MLP neurons of a small language model. Each row is named by its layer, matrix (gate and up: input weights) and neuron, and shows model dimensions 432-623. Each number is 500 + 25 x the weight over its row's rms, rounded and kept within 0 to 999. Numbers have three digits each. A neuron's up and down rows have the sign that makes its largest values positive.
Before each neuron's rows, "fires after" lists the tokens most often just before its 100 highest values on Wikipedia text that the model never trained on. A number after a token or word is its count.

fires after: "8" 26, "6" 17, "7" 12, "9" 10, " in" 7, "4" 6
L2.gate342:481472477509527519457540474510502500493473537486521493496509503491529514513504450476521512521508494481508464491512491464537531498495488501517522513511477556526467495504559519533488525492514444443483550477463495511523501496513490528529504490497545542477476501507497520499531482507556483519499548535540522502454519522474499529460515502530477502443448510495480494458498468502507503468539526457478519510554542516486478533462516497515472459505503535489495489503499472532520502489518520482475493502496499491500490475499500498550482503501497501521503494501493472502505496483497503523
L2.up342:495503462518524528466511501500531502502510521501495473532499495506510556455534516518511529525500485514486525469537534503515481464524527555510484487493537554502488486493519486512533485532505477497503484473516490533494520547493532522489478529500505515531479469502510508513503464479478518515511525521483516557442474504458513497515488512524479498479471522518476472468564486494460479491499482476486502492520475517469485528491530448498481483486488529516485471498503520464519532493507498530467497499493544549449540475528462509505511519486493496492486522510532501496473493504502491543

fires after: "-" 23, " I" 22, " \"" 5
L4.gate467:474499499451464507505473501458514455453465510522492520474522487473530507493483519528489481469442501496481482512495487483508534530474536476504520511528505482495491489519482506522494559478476498507512503478492521526531462492512500525447485513473484522481519523494494527498461494504491519494466515551496488514453508529506477521508507494487490531533485513512486483567517483506445523499517505514508520516507460501528492500454531522522513508546498523464508488472519531529493479474462530511498480514479480551514437523512480509518525508477525477510509514481567527494473505490526477519
L4.up467:506501484483465538480506542455468503504491502523518518472428485475469492517484482510525515491504506430448525476494478515529464534532560490516495456553476442500507500510499476477536520501492535515499503468498518548488512500514500476475477515477469513521503517542518545554482548507476492528477548487534475504477481499496514502523504506518495452531484508521514553500442483496502518493452492494482514443486512500537543537501524460509533482506491505492480466514511520512504451491486500525495501460526485506468516479489524468540515477508439535490533503507499474482563500535532483488

fires after: " " 44, "–" 12, "-" 6, " (" 6, " +" 4, "′" 4
L2.gate698:481497485464522482516531513496507468523500525517485461520464532525527496543485487474543519520471511537470488526552518498577535535457487535524530498494450481484514487458533440434513480490497481492499469498530512501511509473517479490503497527481495509513511507478475510489517481521521479497497473533534459471491460480498447495500483485524538487437455498492547451489480464526512523497433469497527511491513457494521493510524459561531527524512507448500481500497471494505471479511516505499540492493507468491497493539494481528493506496521528519480504477508519488497538483506481517475
L2.up698:493541494478522495488500488508488506532498474496505511525480521514521519520510480476525437504439493477493542481494529499554514488505540561504481503489523447509522524489512471474474555504502489554444504466528505513600493493512493486515520482492507494513486510453520468509527471510497498502491425566500522490525507530535498492505449507519523489498497486524542516511501504494509464490452501503484550477488459481535486486518489498492495497474509505476498516524518496495472487468487508453515457477479485488516460522532508480454496475571508496520503528519528459553556481440478507494

fires after: " |" 56, " " 7, ";" 4
L8.gate862:498509499484487475504494523506492497477488471536515447481519549528528525493439494510478528504515490496459496531474492489543514479435463513556532465491477524488529494512539501492518479492531497469488478497518496471530567537505439509536466518476512526494472456485452521511477497521497457504539472489526510506465489544531515508490575509490492508520475489532489502497513537514489477526527515461486515502500481484475501448478494503529516481477478509516521467497496504489479524474523513595484520520546511518501501487453482509509529513521480492550473481501478482478493514545485480512
L8.up862:556550462521505474485506464489477524488538466483544492498523490489461497469543520493497496503499517524467517515501473450519515482506450519486469523485522502504501520501504508471525502530513499496492502491525527457491492484536463480504533488495480466509525475467535480478496515534472537506489528506521501466495461436534498531499500509492500485523487488508503483493513515515464497561463496469490484502488492518554493472474486479480454511489499494523525471473513487501475470540507515515530480465496499507518532513535471474513499475499531490467484469484483491520508479495498495513

fires after: "0" 25, " |" 25, " " 5, " re" 4
L4.gate1520:537549477523466484487500456492439496474506467462445537525520511504468477517469468522498559504496514521463470510478464494477533497479530503480475470490528490550507528503562448498528464480525492471482520522494525460498488481499454460526493526519478516476493474480533535500509487514466498486492490493497517493484482459439495523492508512513482496497522468505473536496494525488465517502523487490517539526532525498486458485521474504478504481523527553481502488490489504490509524487508486534496461536511474518495513502471548493504503497473491538527531496465540498517507447511517463485
L4.up1520:560465477498491513532468464464480437509473523508477509450487492523431521522534486470487517464437513517495544495496513495464479521513475516507491504490554478479547516549521496514512460456494498446525492491517516487490481496500518486513445542510472496537501447542519524464511493506473532486488500499517511491491506508522510499527519508522447474518523503490484539535523482479494532511481478470527535526517479533504467506480477514451489543531439528461493476512513549477495449502494513505492497497524506488459528514510476523494518509455532539475493448489518480459504476489511493505

fires after: " " 41, "Dur" 7, " Dur" 6, "\n" 6, " \"" 4
L2.gate937:500464506537513551481476488482496463474527496475531492492510505474504545507447479495531500507477543514499474527556560538549520524511487535559508500520515439495463542446546499491491500487534512536505497512495498540458498533496552468534425534471486536475535475474508505499522504468513485525519498520523498476486491546475482503488450514518488456501491480484501470477479527477492479474456493476454490490458513518488513510464471513513507491511451515487505496490497466513470524469478518492523520497472505528477455519487518489495440528514530474518526510458513480509438514456524524549
L2.up937:483542503432513501498501495480471477551491524453491542459489549491529463473495513476506509499515488520510474522502434493515515569444498482471535465511484484483501483538490447483479517518531492463506470505471513525499477483496477534512526521504524521557508492476493491547481495496503504499448467511546490487467529509517515495514529511504479530477521559527501484496535524489512514505529447524534542492471456513486500497534496496504477477512464501495514484502487529512509501537488477475456497485476485517484450507498516532496509489472526503549498510508502524518526483539469536538

fires after: " " 66, "–" 17, "-" 4
L2.gate681:504505491461486496487542537504484524487533491496487565445481512522465552489501502538446494500495519492484477518471524473529508494492520516450502529535531495494488501497520517493495540528486470493511526489451469503532492453524485490527509527487491497492526504512500495511511477504496478531469535531508501468479511511495522520498487496546536472438499471511493448524506493497504503459484482497533528520469509498536483503533490506539535509503489521473435501506451539524511522528524487506509487500501478489483487513498516477475525484474489520518516528499556481540538552481481483514
L2.up681:469489503443511517462511484525515551492513523466520552449456490525509488518486468534503511514509518517483473486544518504536518465487526463485505510497490466492522515492492478459476517516479466538483533519467497487544490456495451463515519501505493506500516546509508487509520490489473484507528495508525480473496478489513479495498477522529489488493502492484495474517471512550459476464506481535518482505486480487532534500524526541500546480476470503507463474507478504515496506575474505500532485493511464494502497534487521507527567505461471517509486496480495490534516505472478508506

fires after: "\n" 44, "==" 14, " was" 4, "\"" 4
L8.gate802:510484535473489471454481507504479423475475515470496516429489498492514466501505461473516531511513478483478509488488493542493457502476535483528460493478516532505499464498448526511507485518485489508476526478474538478505463529515513474501499498465499464468504536497498556534526485476521442501486495483502512455497489447512514472464474513464535508466516517504520503530486519525514495470514518510509525458487470446488521495502489478451465515535467532496514478499487508489459508449490489484449449455505505507443474508513504521478481497516488520479536495502486471523465546472498491473
L8.up802:468503461464521521521496507471526505501522502463498506492470480491508488467463472484505479477472514458513508487492534507541474508482499497440497496553535466468537458468498461521498487469440465501476469524481530523508482517500490490480479474497496489461492495501484493504546494485587556519497466489511526498501508494532497506476515477516555456468511490516540522506524487513505491473503466483476528471502500502478519473502528538502527503518532539478491505420491511534480515516456499509492496486467505505471477538462475541465510500498490513511487512477516508506491464502539540515

fires after: "s" 31, "sco" 8, " to" 7, " To" 5, "." 5, "so" 4
L2.gate376:509445540534464506506531521481506508536492562451478503472535462474500475518527464434536491519485516513507507459464499521532511513483506528467499482513524519469524468491507499524508480496507514520492486506532484507471503462555481526459476503505520523546543488512503457538515566495475502544461495542466506495499511472533487484514482487508500522479464484464495509491496481521520451487504472471496516464528518506455508535540480445485511499499487472493486483545498506517490491476492497502450545520507505536466493476457505530490474495524487523513488463542500521481541508525488500503
L2.up376:513496451541493504500530560510483522493470573478531470480504495541500516519518514481504508430494533505536473463515472471479544488483528481497537519504549539503513473517512549539505514485442512489537486509514482490535522513496521536490524482505526466515493490481498489502486479495485497477477499507467483472429501527474496504502498511475471523496497475522484518462480475479516500486508506539467525508530508472533446508507499503509476493494471539504510531517484515497468542498491517479492471516491513526492500474500488477525500474510462452464526513506457491507510486516483490476

fires after: " " 34, " (" 13, " \"" 4, " |" 4, "s" 4, "-" 4
L2.gate137:543518508474481501478489471514487524513512455554512549518527512534537482514495480510513508468459518467453487503477474464513461530483488515503491518564513435507477521435510505510465508465465479490493512501507553508550487504505496510478493452494532511504502473479509520498473502464510533507531525512477536456503476534529530487526501499466520502505470491495480516526523504463485471504508493522531467498543477500487517480469463492478530497479474552498489496476474523502479511466450493473496513479494497487458487522497492491511449511466527527509512490484549571474502504494512494520
L2.up137:536535516476531494479495508532513494506539458516507515529503496525520468488474487533502520494471506470483478501463527466468450529526488523483530543501473505499505513520497495493458517521456474468463519448500520506476471510505469482507497503446524523503500500526514494566503529521522518526532496482484490467533476494536436515503457540526493501508505466448488549548537471499491494480516511502482544484518495536489507474438491529486519555499507555513491516521452465519484495444486508528482499502487454479430509500453476484468498469516495500485503494483540534485513531492510493533

fires after: "\n" 28, "-" 18, " code" 5, ":" 4
L8.gate1408:523514488517507518511504483487501539485474487535466492503553490509515541563487492476510530501507449503475507490470511500497493477513479466500494539498478515528499517511527492481510507466556543527487545525514487578498521518500492512486503499522527485469495435528501553502518495536467502479542482454539473544524504511491471515479484521495462507511535490501505504498468497541501504508526484533498518526518461503506505485531502517525496499511470504505468529469519515508490497492513498482479507492442563492484481499512487521524498505481493513534519471513513514482438479463516538501
L8.up1408:537493502527501559492513522519516503494542498557475500495535541521514482481522517493546539500489514482508511420490487480533460484447458473553445490482496513486480474510452504473492418490513526488483503484457534540474518471492514467500496475482485497479506513533500531487515520510473492491472494522456485498518484490496449488485483478536525506546517501455537498453464525508511503479518474582504489513516472526482518513494491513534503476546482512453449553515456495526501491508503490515444487474511549518456468505511514544475502489495500508520515458515483464475517492461478515508

fires after: " |" 59, ";" 17, ":" 4, " A" 4
L4.gate991:483512487486466480509508515496545528503539470492516487503525483435533463487523522457482484471512484493517456495506533520546481505461530509522438530538477474492533467486514501471496490546472506499533545493471493509476498508525481487527464550510486500502494525479541515492494497516446536581462505530499497464471484476512512471509500529483483488488508471491519522476505508500529529503482507479522494520472518507528502505499499555520485473530557510499497502502462426551469489510539494564463521507511501541483511500452467496459510553457518488493500489520483510476516516481497488493
L4.up991:443503529532523518508510478504525522487506490507503501520520505458485498503547521454565484533468471511495478540487488551511483501549514496469490505547524491513538479516484522499487493537463501508532552519501478494463514524503511483492521511467481473522497511498460487484469466484481561509508499482476545481470517528519484535531473530506516507527488477513480499480502493517547513499475500497554530479511519494524526493493440503520510515480506490506523479520493480510486475531503496557549491489473491545460538517468484486470489517471548501527488492472480517487514567483484514514

fires after: ";" 22, " |" 19, " C" 7, " code" 5, " N" 5
L2.gate1600:489500447514506519480469493529507579514498524451499519470538517496450482484533518465517504501490520502522483508519522525501493470514507441495472525492480513496486498525528481490509501465529509518519532465473438455470516492529450461490512525513478468477480533497503498496512490463483494499500480538492498500516521514484464494515453510505494509478503491496523471495502512521499494546530472445504480472514518495501490464526511518526483517510524440513484476484497508511540503485502495527446501491481501515513479482476488429478471515500519516545490525487496460508541478514527511530
L2.up1600:480535471527521469487466490496513513529518508503481472428488544475519514448497462508476510541481500489552503497522504546510509501522504486474506515499500458511526522521492486479492520485494531480526531489451436467481544488545474465514528485484473524511474509489465484472497531523522511474529493506508517462517520463484506490492495498504465512507483492499591499500500501501493488500528513474491497446501529467511506562524467516501505516455515411502544486478483449526497503492529516513480535497535489505443515430499487510489530486563525526523509539532503471520499460554519491536

fires after: "-" 21, " (" 19, "\n" 12, " \"" 9, " Ben" 4, "\"" 4
L4.gate1350:499492515509519500477468507436493498504510481454529525494472518487497489519461502508503546516514534508445476507500488506513527509471515529519515479522499468451506538516495501476550490476530523487511495489499504507471488519504516487487472473501527482528528494486508504498466489542487485496513536470467484459537487537553489527472445497486507488531550513519477507534485479548522534492489501450469505500554453496467536519525498477470518543534483531452490482520536523471512482470497502478492464515492500491445470492485514514488542494538500553458519489505473511491486528469472524476
L4.up1350:509489469522502523480464489505508523523489497504493541501488539491512479472487497506475524507502519475462495513474522515501510499475465504523465511498480500492506517475514467478520469529523538471480542483505503492458514491474513529513518488512511476497552492521578534505506549571507557557558490487463555483517532515511525512527458475507492513474515498512506484498489508488487539517548489517505515523519478458515498511502509472510454490510479485452498519448506488495484480512495519491523472526516486521546492473489523463531490489524531538515499516494501494482468517481531482502

fires after: "\n" 30, "." 29, " (" 11, "==" 6, " \"" 5, " in" 5
L2.gate182:541486491484506464523489469506490488560493503525460491483485436507478502498467513495522492458533504527514526496472534460525486528534517459485505463539506463486488512453507461492484487482487536489486462517508484509510498482492500516463492515512512547469501501465506498519471527496459470445469549498503488469509531535528530529544448531519492431518483514508509523536478522468500510471457541522502512535502499488507497505440521496495520481475501531483478503503508494506473481531479515457504479458479504472504501517488499478465475480528503485532540463549468510501487519492528510502
L2.up182:457549493493502517522498478485489510574485517463427528506448499505498510507471522466476516532504493553514503507481527506501484520506522516548493476525469517479479496481522457486482536516476539469479511508514480529523530510485465494467522492516464497535521512461512524532499486523464466490490514507520492484476507510508510542530461526494532407491540515548510501536458507517539501471482487476493493507509505490518448566506585552507547494470550483513503497466463486530501511563471510456529458482512509491518536523496495471491489467493487507501483467474534517502557528517487499531